config.yaml
d_model: 160
vocab_size: 2234
norm: "layernorm"
positions: "learned"
qk_norm: false
bias: "all"
extras: ["capped logits"]
lr_mult_qkv: 0.5
beta1: 0.93
lr_head: 0.00794
final_lr_fraction: 0.05
doc_mask: true
MLP neurons of a small language model. Each row is named by its layer, matrix (up: input weights) and neuron, and shows model dimensions 0-159. Each number is 128 + 24 x the weight over its row's rms, rounded and kept within 0 to 255. Numbers have three digits each.
After each neuron's rows, "fires on" lists the tokens most often at its 100 highest values on Wikipedia text that the model never trained on.

L4.up204:150116099147115149120126138093131127140100136132151066091081130117079126170106169109119117156134124129145096095093156075101137138145105144131106126133145131118127096154125138107104120102120124138113131138116093158180153111145176133117165120128151100162104127095125122126118127134136187140126086117167158143111112097151144135176156119134137115131132148084173087088127096159180092145105125148101145076136112133129166124125126136168092123107146138109126134174108139134099152141139126
fires on: "es", "ing"

L6.up279:128131140118144167096174151190137114121159130177117160123140111162157220072158131134105109138186147116145140136104106074102114131141122113092135145135135151136128120166122132126146137132139102122142152124134119112122130113135122138146138094128179154120087116144134177132130137093142103144118131110103146117144162142120110107144134085079093101102124106144096099144090096135132105108172109123123114112100143107101132096134147138108107120134141151113120133184094125095113099113104114
fires on: " |", " V", ".", ";", "0"

L7.up54:114129137134128175138113157110088101095123143139113144162158148197117179138105122139105111126121107074144161125129164086105129112115134120164153125114086150156124127137118151073126139114155104142046097147182151124117131132134148162108151185120153132116129107164110128150112134115108173109141129092124096155121118110172123133151123144129121102096140130140110130149155146118130105138124144121092104134103086109138089116140078116123123154146130108151134096108131127157123174140167124
fires on: "o", "a", "i", "ung", "u", "an"

L5.up89:162084123159106121156156104133140126106117153141147103108102142110118096109141139137152115137129108116151116117105127157122114124152123117134130137164081069136098151147092133174125161128102154133142124113141085163082125145108090105117091152129126150165139109152116142134145133147124198156061131143084144158111185122088122130114156127093121131165125109143152138108147102123088091143124126133150140102130161102145174138092127114103155114161158102115115144141092125128091107133149084
fires on: "ach", "ish", "ure", "ch", "ech", "urg"

L12.up479:102123096122118121127086111134158101174098134102145128129134109093135143154140076145155105150135123093124115124116129120155114122107145116089070109110124179104134114104121131144146160168098135117136091111100138109123110142151176123076116130118129094169069144157158088121134091144129101130135108143122142091125151159149094133150123133083127115136159132133091132167133084138131116156126131163105107130087139160105126104127153140135152151120124080136112161084109102127145127179112074
fires on: " G", ":", " D", "A", "g"

L3.up403:122140097161155109121127147163122105087134112121129110083128133130124150092115117153101118107103115129111134117094140190099101126135140125161106102121139104138148119138125139114107151110101089133072128136128140112146130112160170113163110155118112172143108108159115133138113104127104111149129147107131105130134141097122075113152192175155099121114184115118125145091132165133159094113131152129139147110154083127179143158107185177118126125142144104150121173114069111137109128144106150
fires on: ".", ";"

L9.up366:149087120162110118126115087091108135138142147154145110142111132149133128113137175114125160105129160102126099140123154086097107111125113109131060114131140156110116108112105149142149128078130134119103115112048144111132068089087107128126125156131121129130137107127111078130094149139124168164136118133148157120120118115157123100126103118090106133139147133085159148112134112109138136170110107127088197144160088119164112121124142121143086122109168143141150109147129108161149125156135171
fires on: " of", "ar", "ing", " for", "ent", "as"

L9.up27:163121103136153161138165145083160117124102123135160106135135155108086143145103144150144107163140136139094116093143153169146125156153136140118140120128104140084140139105114111110187112143140113124106115105117153121092094095169124146087161156113085145138110158097143144151159188157130137116112119126157123147129154173168139139164121116124139130101107140110127136136087149118122078188127123137191152126108143102140139114130075101111138098175168131139102140152104128119109121145112132
fires on: "ing", " had", "ed", "c", " with", "ith"

L10.up328:129118139097104137111114142160085135079130088142145106154186121113141188134122144121138116168137112126191105127122173116120108150136071137130094135119094097085128135142134065104119113122088144134141133154079137172128078152125119082121127166123094136144116107112122121108166169152142107156115097152133157112147170124154141098117136111113135145126121102122140100121147099137156111168113125145130126154148109130106147144108141136094148119142124129123168177128104110127128102172142099
fires on: " was", " is", ",", "'s", " to"

L11.up365:132121128122124175183091095122136099121161121120162108142135142116105136085125174121152119111122143137134182137060150120116135080154156161102125125107102117113124148127165150103129150137109133162103116117113067124145110156114125138168145123106136087143120116135106125099131109132120116120115093107157133084122111095130149179169112143185097140120119125140151146113136113097146167160128088138137115167140130121107122102152141116138139198156160115133117119143157114099168142153133171
fires on: "an", " States", "ian", "ol", "al", " American"

L3.up291:114127108156093153080131098134111097120153183137144146154161133125121153117123094093114068138148147164165136146119096124116138110116164145135151121112089080103134155126173160126102119146097169134144145135126125139139141158086118108168111091129123095144089094111098103111130128180118119076109118150142143097147122133124140118126192140130108172146150131103148092143147133120100106098140109135145088167121111156138112132148123120106155114121152101161082121121108113120105148160161141
fires on: "ol", "um", " Comm"

L10.up377:141161096099157139105121193108121127123090062117111138093148110114099146138110135128069118127160056112116133147130083116119135135105127123115159120152102162190140152144141122141174114117175142101155119091142136189150137156138118105128131112128178131096110145087128140126167127110101121090132162145115103162112138147116144121131121127114170067127120131131129145126106134133122126138113110146115164129131085106085135106140129145132132156134134165129115112154120120162127119099161158
fires on: "er", "en", "ens", "ro", "G", "et"

L12.up216:136087096119086091139122088065111108096143132098115071152095113155138089087116140122140102145113166101124152131109159086120134139087117095127081115128130164089119098130115115090141115111163097092131127144080101131118129130146166134131159136131121149101106104142094152131153144111115113111116144113117134112110124117109095106101143147114119111144101156112136096142109121140114155159141088101061078146144128113148127134090094121110154131110121085105140105146100130142132174144145114
fires on: "\n", ".", "ite"

L11.up268:102142094125162131125101114140120161152116102111104142120124126163166105103112069159126127139110137106144178132111146134102135106130143127183179148081191106084140119113097141119132148103120099120164097153092123099118104147151123133130148150121111117092105144118111125106144174128117121140095109124089106122136156127107145124127074142120117143123134153161105119111137128135144104142066118132146153088134148099130125157158175110132100093156134136085104170140133179157135156105153104
fires on: " w", " m", "ch", "end"

L9.up615:113129120144124138126154128100126157099132094105146102121150090102095143141144147131077139116061109158135115179146104100132132114145090138114123147162140134110098138100148145140098129120164063111125155131136150167136124138126141103146115097131136127097158134097116137100138162124084103167131100100109173111131105165142101130140163131136155148112166147130122086142152106071069132179140111131105136146163159120128140137121149135146121162115107170120109135119147096148101093163088126
fires on: "ation", "ter", "act", "C", "R", "ac"

L10.up14:119095093115090126114168153128124160165092133178150103134110113113099109137141134141117085141117092145137101179150135147179161182160119155126097107140109136079131109145133119127107107116120131106102141111065152137090136107150100115141148138122114154110091135139128087142123149076116170170141094115104154156118124170116092115155106095124106133122119144158121121112126130110160110167176138112100154176141125123146177118138158111119134137142160145125135146134140123145089136112089119
fires on: "ing", "ed", "ited", "17"

L4.up432:098158111081108127140170115152114128136127094144073133085138102125124091134127081120105150132183142136175153152162129187130154134136146152105134148135157150130077129128099108138113092119130132134135146166150132146130114121111116147116135114124156146110054139144151097113122135102168103137138138148117088149128156140099122149140121096116137136159070150129120141074127117128083143139135169101135194141143127118128109092135115115141128112137117137084120180111152106144115101120168131
fires on: " and", ",", " or"

L11.up380:083172114190164103178120121141117121136142137144092120117110125134109103123102165118168117141148134161161128146124168175119137127138144104124155134128126132113100106108137113154150125147149124164127105107099130158148117130130145159121130112139122137103129140064150119148089170133132145094150100123103167131089122090150111156175127149152124085107129076138133089118105098126137095119129106119159124103107118094124148160175146111151123163137137124111157131102072094132141082145178119
fires on: "ap", "all", "e", "n", "ist", "ann"

L12.up307:112086137157096115150110112111127147073097128094140123129155167123144157131117083137113173133122095099118107153138163150140152141087124138148116124086124115150103152091103112110150135136131131086116153159118167096103132148114141153136121155108077161150115114109133157141143120140145086122151112091130117104112158102139128154174140109117151089123152099145159166094157154110118168127102143131123156155136084111121168125084138134098143111140118123100159206131125099118123141138171129
fires on: " to", " and", " not", ",", " by"

L6.up371:107104143079150168117156126139126184138137173128079124113143103120155141118133122108115126117133121141110111104116130115138133114194099170151155120114105136154146107102135097102111131114149096081113192146121102127100119150109127161115139097103161162099172150116125150150141117116125119143134129106152158139131160146188098114171137099105150125141084128135097172130123120133142118108075125094115136128135156118119144096145125118115149150161100144108152133101147162165117151075171116
fires on: " stud", "ing", "he", "ath", "ower", "eed"

L5.up96:157141134084111104099136136123144112125123125116077126097135111113112088151090102141116156112129137147119117124178133146144164115143110171116080157109138112101146125116126141133165141141114154109106098116121128148179177139122193107123138140140133149166123124127110124173137173099171084134121136145117128140155114158095130130115113073140136112180098138133110116135160103122116140136109128143130153116181115123113170117118145093082144125125135106078115115093173145182099125130090094
fires on: " or", " and", " up", "ed", "ag", "é"

L11.up127:137093121182116128119094104171149146120113109114119150115137105115123109119148128097147124113112101131137141147127132149175126145134122109106120149075141106094128108132094057132112127136106116122126125132127102168116143107149129128170144143074144104167141158105133106141167142155150131175109142121144161136134160154120091166140117148170114153137127089138143143116111132149151127131167139146115153179109096123107102095141173153176055111131138109104166113122127083155098107134123168
fires on: " |", "==", "|", "ing", "\n"

L10.up100:093129137133110134088146125105116123125122151158131106151135140140135140147163103113131147127148107072165178132129133117175129105075097169116136132139121124105153128117140096106116176107175134103131139137110113107116047105117135127111131140154128121081109158095114094131161135119139147142129153137182142125143154122145153138133102135108111116144167119069095108138172122121132121094135156124140114151103162138061108159138117126103099168102131101119084139141090116147116152140083119
fires on: " M", " of", " T", "re", " on", "um"

L4.up324:119122140141111144134148130128137159098138132073106101134131135093124165106127093093116135119145080143145139140147127134146075118143129082113136128151115176126125114092084140168158104127116106099124134156115095084181102140123162131159122125128094084101145149154171123137188134137147122115133100130150100161119131122111150101142109167107082113137147098127171142067119138116146084101139116149104130125107174111146112159140172118118136136146119094138133142161159130149119150074105129
fires on: ",", ":", "\n", "."

L3.up72:114152160126139149153120129156136167093110113151182160108131111132126115114066145130145158130156098163127103140116108155145129087129095091124137107151179098135169132096106090112108103179139085116135153153093149149154154125167120112122136128095137104114089133153192120152128135078145103142147118175132119136127139154149110115111102116116143118098142097144102159124138143077146137111121103131146081145154145105132105147135083117132151121170164169122127097126120117133094137104141133
fires on: "ong", " number", "bum", "og", "ang", " US"

L4.up537:129154122143150105137139119102083107125104145141144131114091133107137132131112122068136154154121123143160154134158130134155114114122105132121111109123138095136080134130081120119161158106174130118099139155112093164178147141129131121120104127109106103150138111118118105117139149080120109146076142144153149148136118125151085172142151159152177102151148112143057149075133118120109140157150110131137172117144093149111152160130154145151112127097089094138111169145146105139078119143083103
fires on: ",", ";", " that", " |", "\n"

L7.up35:147114108133111133131124109126133075120088173082152131138099125106160119130153113156144191092131102164155138117115159143165134114144148093128120108100146168173113173127141155163134123107121158150152129153140143152134102130158133116061149134104129096152129104117093108162129146123155125138101130128111106110106109133134158137113105140106091097135089092151103149083144106099102131140111119101121164106145155136071133177112147131154113129149130080105118127150131090135121100162153097
fires on: "\n", "t", " |", "al", "ent"

L9.up267:149092112118087170147111096131123115090123118139128117130099124129109126056129136131136183085103130155130158160103118114110130089139149113114132136108142116117116089120165109123146117164149159086118117124103126132136114147134138153107160118144136119173135152121117145132154154117166106137118085142105154191155144088107104144114104128143119132169124091087132087157136108116146169169106105105103121147097096130105112146154106087135103160150165099143164094166146101131113120137131082
fires on: "\n", "igh", "ight"

L3.up476:117138141113140115134173089117125117089124109173136116116102107113129094162149133121093109113137117174123137125105117099144142113120140121152127136117138092139112122116112123102149154119163082141133125132093111151142142115110108132137142133144136103156136144184107105146150144124131182136063099131117140085137104093166150208110146130171137170111154131115137055130147115146192146126123112163155159090160109119165158112138143124134125096127099121133103161109114138117108086149111112
fires on: " |", ")", " and", ",", "\n "

L12.up526:089124098139141129150119186116106164122140112097149079070112123132145123140121118135176080115099132138145184122098139084141123127128107137178097129118079157142118150104100097133150115126127131092107157150144115102117165127130134120093105143115137133137128111094156122120160090126098109113107141084112093164125117125126085122142108116129116141172116142102130090125082121128126162126145078130115104137084147158094086158088104158181122106110127134128108127163116092113118126137122123
fires on: "===", "==", "\n", "|", "====", "S"

L10.up128:109165105134129122118152109152127114102140160152086090132156124117110138129100125081145132079113139146127121104152111122171128149141108138113108126151130158122132122143125127125158146122080122123149136112111140111084153069130128169136102164155115144122139123130127199104116119117161121170113126113170102139110121124077092125125130111119104165090150058111091120133118143138160141120122137125129085157140140160125115156137152170082139178119121123121087110127056108122143172126106127
fires on: " |", " and", "ake", " the", "he"

L11.up444:122117137134164185158164157119099147088120120130158135137127148141061153116151136154138117132127146102121095161158119178097153116135156156109085121131115172147157137141096133101129166131087135140087106139121116139091098160083137112122069125089123184147121140116109123116112064128146154155120116142096116139180144137088094133166115106131114142096121124117126127131181123155150113115128102154101129120135146090142122125122142130161126132134173128137176146131131103131104124113115106
fires on: ".", " s", " w"

L3.up345:136112128128143153132150132103157115133112134152109113075114130109185134138162118110097110073125163159140112094155117173165136103101126162152116119145150136140131151114138154124173122106142160130130142137134125158130088108143129139132110160135099102097148145106118126124154126094117152140163138077105117145135077112126117147124108149134154144086137128124100115121126162117101169122073122083129109130159174127138074189146122135149091132119110107115088066153109153168113121158134106
fires on: "and", "atch"

L9.up295:127165133107146123122121168140138146199105135125145079151140170164120134156130109138190129095106095134160151148114119139125129163144126134163161122168147191068131160129156099133126126135145152115136181152132106137130118127135079143129102135113139187120126083109151132113147150107137107112123153148146155131122153155100125135167134103164095125078088129105125132154155121151118096144122145141119112148118117121170132156136112149136130065128145118127152128122119133143118129179156097
fires on: "c", "on", "ro", "ew", "ol", "el"

L9.up63:175124113116158137111138137132119122157098144115131119122135069159078139132127105143170138087122102157132136136112108132128151176135099123091147135134090114183091056126109144104140126138160109095131142127131105106138149130167158145142131128161143125103157140129114099105129110097111105117112117158131146110126096115160107094127123131110099089097160132110153173125171175146137104169131108173155098098130116116168125132150120069108162149137128126094144104121149139162133147094160148
fires on: "on", "ex", "ac", "oy", "ant"

L3.up306:107174146115128138096137140148126120132122106114161115149086143109139138114133088110125091150132153139142157119087124145142108140133072104164142126153144077103128129158126142097118167100160089126096129128103071153129131144160129126130081144141129118155102117131157078113136107097149139155101148143123125145129128114172131132141142170195123143112212110120089154110123132126154180149137135154115133121116083137133137127130137170128140088099112113110113122156125132128072124149108093
fires on: " |", ".", ";", ","

L10.up41:157114118098132126126150108115137088171117105123126127132129162087131156131086170157122163152109148102113116134115108113119133119140157172098113133101066113158152114079133138152141128136131106152102097138140167154105121120193119075100102122143139080098108137103131106071109126124137150137112091138106122118121147118119126113159132132093136161149138140167146178143130112164086159135098098102136138124116120135147153117154136154140098138141133165156136099087080118148078159115120110
fires on: ".", " f", "ter", " work"

L6.up460:113102124143143114174127108081150130123142130092137131128132135154145090096144142096133137136140128148076130117053136173132146138119134152153131109123117128124116147127111131134165162146190135161104160138128143136146133092148149144125100114120118140111117156126103148093105147137126134141102114135122141159131115170118130088156154127098137084128109115112151120094097196101093179149093116062089103151136154119181147124131158168119116091154122111112142083140145169135127145127118138
fires on: " land", "ower", " home", "and", " life"

L5.up138:078170109113145125111152162145124114116170175060162118140093151157104117145081120126157102155111082120129145132127078105142092110122131103089149129126139196124149150141107133132148089122101133089131151147126129131123136161136138096113121089125099156137144107085125114152115085127128102127091124096122145133144117129117162111153114125164164082113131097165179131134170112138144132091119133135126138142113165147160133128131153165156128111115116098121098112156110101167103125128138105
fires on: "c", "|---|", "on", "im", "ve"

L12.up500:137108121130142128141154114124116135125137143137124128131136138124134117164111091127102162157099114148125112133143155129135125148132113085154115129125133138121088137089154098121124163122178117086140129140137141094146136155119136139096133110151153151141131165138132129139131076103111102139109104064116172047130134091129071145143142136154101072160174105140166126132118092115116136137124114137114161124170139115113182057117115126118117122114154096106145160122117145103101108196097140
fires on: " by", " with", "ator", " and", " some", " any"

L5.up451:125131127166132141131148130135127118159110137097136163143115117171048148121113115134084093149124094093108105120123183105116143120104115119119144124135122166129121099071161085105120163167154144145092112148112118095125129127121127108123083141098110116123091144085131142166126104102117160151141138141110126107136138177116121119132174153125120118129126105118120160159150148152147111172115113134122087122087175142124154104118100131139083108172114164101177118138125111113111169152158148
fires on: " as", "ing", " made", " s", " the", " w"

L10.up610:157082128093134104165123120153068124115130085134150139161087137118122088141128165140139160117156141116132168147128144127106117066131111087102131098112148179157103118109134158112173135150147093064128166113132119178137121132163118144171148120139118117120168132082156138136151147120123126147101108133134115152119144120144111169097135130127144129122104169089148123129143077174125114139122082086106107124137112128101139142134119136131145148172141140090134132177116131105109124142108104
fires on: "\n", "."

L7.up472:128114127114141129149102085118113153147095137134157192172060163164167180163154120104154135147180099114119141121060124127112123152131146123105102101108106156118128114141114138107157125117105123145088113137109152134119127116134154124114152128111109136138107138097129094096136109114098148136116081133117124137099130140136131116126090120089127143142118152138157088108112135120144188116173152146117135104131150142117136102163117175136075118131161124100094118156148125082170132151142106
fires on: "us", "el", "y", "ress", "et", "ook"

L4.up233:111094173113111144138135154150140152117105135133121140134158107121160103129094122128110138110127116124170135163110118140130092151130141099077141105107123151092152093134105100142177108160100122092109144134163160140113093181141178151130121150108156119108084133126119111135156120167157156113138112121149067151161182150105144149166119162169123109114139123120107111101109123089093113145138145171103123083162108141139128166104130156150099157166149138106141105110114118129116142101090136
fires on: ":", " /", "ebs"

L12.up563:122139133136118126164148079182108140173157069105128132099159120159116141167143148146095135125109098140113135107153144124150115162149132123100178146136141160092140119160138135132094135137156129170106128087123129095157100124125148119158123078141144130126109123121137111135169119131113146149099134136115158138136108163125108162146125111112177108129125115116151170154118167089087129135131201112113165074097126139103096111088151091126105133131088122134124108110115158112129137160173123
fires on: "ar", "a", "4", "r", " R"

L7.up300:090146145133148156121181122117065096148149136158100141109107163090134147118168134167153145108150124162143159135103112143126128105093153092135113126134096137131085152114123143095160105101111185127123156084134138084150139122117101133104130108141107156158142119151121140114167143112114142137134106124164115091118088163151086087160094149089102103129135152105074125132127088162145136106170109123113124133112124098112140107136140134151120156146121115134151171158138149121136126123076100
fires on: " 0", " |", ";", " −"

L3.up283:119106155146087142106136121090125109110106157111134139132158119126082166112166128109097135146153133161166097147131167121145155134106117111118072147113117131131128105100147106132078179112159103151138168146126150146144161126136162147151128093105103114107154141103116137128108105088080163143073155100166150120124123115092105145141184143143124119149104119118118145140149158112167131183160104106127081086125142117107138141094143090159132105108101147143142125151094120163119122135135108
fires on: "ing", " in", "ed", " as", " made"

L4.up370:119134112119140088096106116134106130128116118136096116145099131173137149092125081124100155132129132131164117166117130089131150096143103109126138135119138115137114118126107145129180117108129131140126121106155145128116135117165104128099119135086150143126131134172128141168180125127113107090117123145128123113118118156143136083141153165113115088112171087114094110168054112162136201103166142158159115167128109094138137095120131128112118167115112106116111161178142156170133146111081094
fires on: ";", " |"

L9.up180:152146140137091170160103131139151150167105110100142081091115120119134144170159140138143110176118105155161092127139128117133082152142096126152120153131132114095133111146155165121127149108125091203124093142124161106159117101132135145151126123130131131108115130118156117116122124131126127151116140150112125123139149141128099096115097126127107118105110117106102167170154229112171130126130139157115160127119126136154137160067156129123135090105129084121195147099116148135130127131123132
fires on: "r", "it", " educ", " oper", " For", "4"

L9.up342:144117105147102121096067121116172097138166151143113143095143124119158147093125130079133128126069105134116161131075110125167101132116138103119117099178120164096115129125152144113146141081135153126144078098100135127119115135140142115132116104124110166099096104148180141108122118123154126174124117123137082155115119089152157170123137119081139158158154107071118143131112132120135155136127136126138116106138143117102146159114143120131124143139139181142124126109159124098123165142165071
fires on: "re", "y", " g", "c", "o", "ce"

L3.up491:111154092093133142146129154118165147114132130141108146118114084136145178128158151108127099078117145115117149162136114167120072120107137085134169155146153160109102129136117139161147106099121103091123137124121124156176157078135180081122156098104149129103161108129131134153146154139125135187110148100157124130118138118104088075127101177131123142107104104126125109122135107134116121112178120134159133123149131095143105140125104134112116115085143133110169179119129074153140111114135144
fires on: " \"", " Th"

L6.up238:130102079081156151130149160168085119149113157174121150140088083185092102121109093131158123111182122134118159083146143156125113126129137152140141154132131145118153096112125158133138123168147105127165162130128121157114094133095117135115109135142101130126147129142109118121116101150153099124157105123130139132132150077124126136155147083140115126155128106095120133170088167139148073121130133117108119110093127111117150129141135150124141087099110134128121162112116164159158154079154070
fires on: "he", "ire", "us"

L7.up475:155125123131115154141170110188108122114086112097096137170156091165153131149140113123153128115120074128089123084135113147090067149122117125121148134155132136089162109139138164149131089145146130088128153124108159099165131150135144163112113125080183090147115146118137125121160111156106164131100113144170095118140123142105114152143082156156131091174111120090124149167139128142128121136154127114117068125127146133131122134112121106160093112150143123127140127124137120141121090138088097
fires on: " ro", "ro", " Pro", "ra", "a", "ou"

L3.up275:153139124155105093138103078156108128083108113101166123129134116126116119149096146140172162161149080126121132128108127125178118134179073179093134142112123062105169132112149130103174151171122079126134136107125136161142133120106126106150113157111157141163081125148139100094162180133147171108144111143128143097094143090137099141122119128154092104110114094156108119129118133126126120158104114139094101143122107122140144149126119103164096130139138115134166142110122098124114129114145129
fires on: "ing", "ong"

L7.up182:143106106093144085134114174119144099122185144113131118110148121130071130133072150123134158109128165087137128148148172135127146169127132147099171125127105162105152137145139115131095108163097109118128140117113183158107159107095160086095132141145163171161137139167118130156145123124131114109139099169115145147126153116166116122151099114152146158159075143121124157144141120134101093121138108118159114122114113120079192133138107138091132163106124148130129138128135105114092107135105111
fires on: " and", ",", " but", " |", " or"

L4.up280:140102163094123124141138149086129155118088114103101100107110156136138131146092153137150123125096120139118109090143169148158125152139145135125100158085142120126115143116165128119085134116107141057118125105138122150132143119127162117174128066138166173097132164147101123148120146097117137143118111106127155129119108122122164180154185122112121127151070135120155120110150151121124113095123129091107136099114112093179175129139121162143125077143116145115138143164079134167147132126126107
fires on: "er", "ing", "ive", "umb", " sc"

L7.up379:157091111156128090124107079107114106116134133120136152126123118162109106136136183136178171113136128111107139132150122123139173151118119124114130151148144145161085140078090149163164107132107137134114110115076089097173120126137119134133134141125157106134116142147140105172094165145135136122115153090088133113144101109127142129161126161112121122117106093111162166100118155157139117142117120121106134134091084078145115116146101080184103111087143159145144117126123087162105129133176127
fires on: "w", "ap", "ew", "est", "ann", "it"

L5.up393:108105138122121079105174130114126122110141118090107133148116158100164104114133129100147134090146102140122116116156121151156119133122123096146125176146188134100109157133126122127143118106128117082164138150143118155157127118149148128120168128128129116118125074117149144176160139155150145116102128116096120150148136132102156094116086119157138156115143136138118111140125132170116146135110125144153131108082189122137065187100131106145106096101126105162093163134129132143073101184097147
fires on: "and", "op", "R", "iew", "se"

L10.up183:122151116096137132124137126135133152122114141120146127114117126189148186108116115086137153156145098120138141103124115106117102139157163134136125119162132162121156157141129084160103159105112125154137180173109160138137120080113098099135070144080076100125124113135085125135169142144177096143116126082116117153116169158097108103133128115085149159146126115132126122125122144132145115157121159148147123111120157101152133113100115165104127154146126111161096154140180130074148128161153134
fires on: "us", "y", "ro", " be"

L10.up173:126115139173117111140139078200155143093125115108151113113131132159134151118132104072175099167098132088141164137112156166142106119136146132131132173137119119146131119133111162116132155154134121127111098124111102125124144127159150138164146129101169141128120127145160135067142106156084151103105113129112108143130132151143095119135090128178156087151113094104117123123110160101140124120146118111132095125141127077115099099109146111108130143073131107170141126147150102170144132175087133
fires on: " P", "ro", "-", " O", " R", "a"

L10.up480:084142135133133095147110121062111149135138131097118119116104135102106153142094114140165111126121168106153087119166118156115140123158108173149149167115124169108119103176119108116100147110135142120128138128115083137137131075138159129173104100121146099116154099090107140166176117115116128122132125111152132145152156106169141153115135122179104068117093100094098134115134106136108140078123137123153125156125154154135152137159157122125150119194142149149133120142090103161157119124142119
fires on: "b", "ed", "m", "al", "c"

L12.up273:136155139135188110133113161103092147166110129142114101113084125168192086156113086181110150145145140108126131126151131087096135101131095101140118140136165129135144137138072086131109087123099100110096153166100092135174155134130137135115142152112123119131161144091121127144114101134136149127120089127108136158106164142126149161143082133122112118078089132100148082091149158122127112114166127114139135139125134093121117157136110105133086125143137116096105133134177153120122153125115122
fires on: " h", " (", "|", " H", " Ch"

L10.up569:149164123137125081096133107143097193151108137101105122075117129141081162121124146121103111106117119132128137144087170122151112117116117121086091154179145145107141119156146126112133128073147172128164110120120148149163114112173116079174113100113145137116101126101138119132175144139118136151160103142153137123136154103159130164157134161123153111154114129117137120132141120089114123180121111074132146112128115129121159093148110124069095139123159149168103117117119137124153143108163136
fires on: " as", "al", "er", "ring", "ro"

L11.up436:080092137132145144141139156112114155090140120139133115144124095139085109151135068158143112111146135098102095152143133134121092139107105079121132141093137129130109114140164162108134101142126120095126116121090118133169158127151149077102132114146157161114140113089173122124129151145155131141119122099121193139144134114121147147079158102127157124079113098157107109098125103107097171143118112163161123148105140158125139137116146170119137127102166146149144169163148097088171126131165111
fires on: " S", " C", " \"", " |"

L7.up573:122152138157104178161069133107118095111119179139110124122107132141110117147147107150172162099130142113153138160067108115134124154133115127109117073129118151125160139149126157147132151078120117121142142137135069181091133128091138141147150119120138098115082152079113142127109177124126141162133129115107146149096150161136152119111113140151080127126136104187105105128164119101125119149160154142137141125158090140114101088116143139139067126123114134090123103149127153131138105144119136
fires on: " |", "el", "ak", "ac", "al", "p"

L4.up284:161140117142137106116146178142133131121109094150146124116143129117142189142148137120158105125148167104105164134104135089096076096099125127154086151158137119128119131120170151102126109128144102140141115126151149106100101129152126085104155118120110114126145116172122121164140126119102119132139102137114104111082079115134133146099122162190130145115127118089162122131145111106190148114137127145155102169119119108135117129108169167111120085150067113141106119126124138105118097165196125
fires on: " T", "'s", " C", " N", "N", " D"

L12.up103:139102176121162104125147135129140126146118116153120133158190113145161132115093131177150107171127103082110144187121102130111152130119126141145114160076094120134132117088112176105139112158097121119074132157123112115161166135111128120172152149114113093128133082162125139111123101070095156142115098105136126176095141144168137148128118106139163130127118149097136109126148121099140128103162140150134106166138169103107086159105119118130120091106123128145125133130138121131132114174154102
fires on: " H", "u", "a", "P", "H"

L12.up274:123103100151110120153144125091126148108091148156121104098122130149129116124062119106091111126131129096121106147129114147112123154115126099147096133137125137108104114104110122115138138109099146125167162110112086131117066119172120107106115142101117120139148133097113081128115125086164112095149113112142094101144117152135113124104090144170143050139186114079121114144112113105143109085126140116136116165153125174116115155120100085081156108162139148114121119109085135093117109113101107
fires on: "ing", "ed", "ual", "ut", "ident", "b"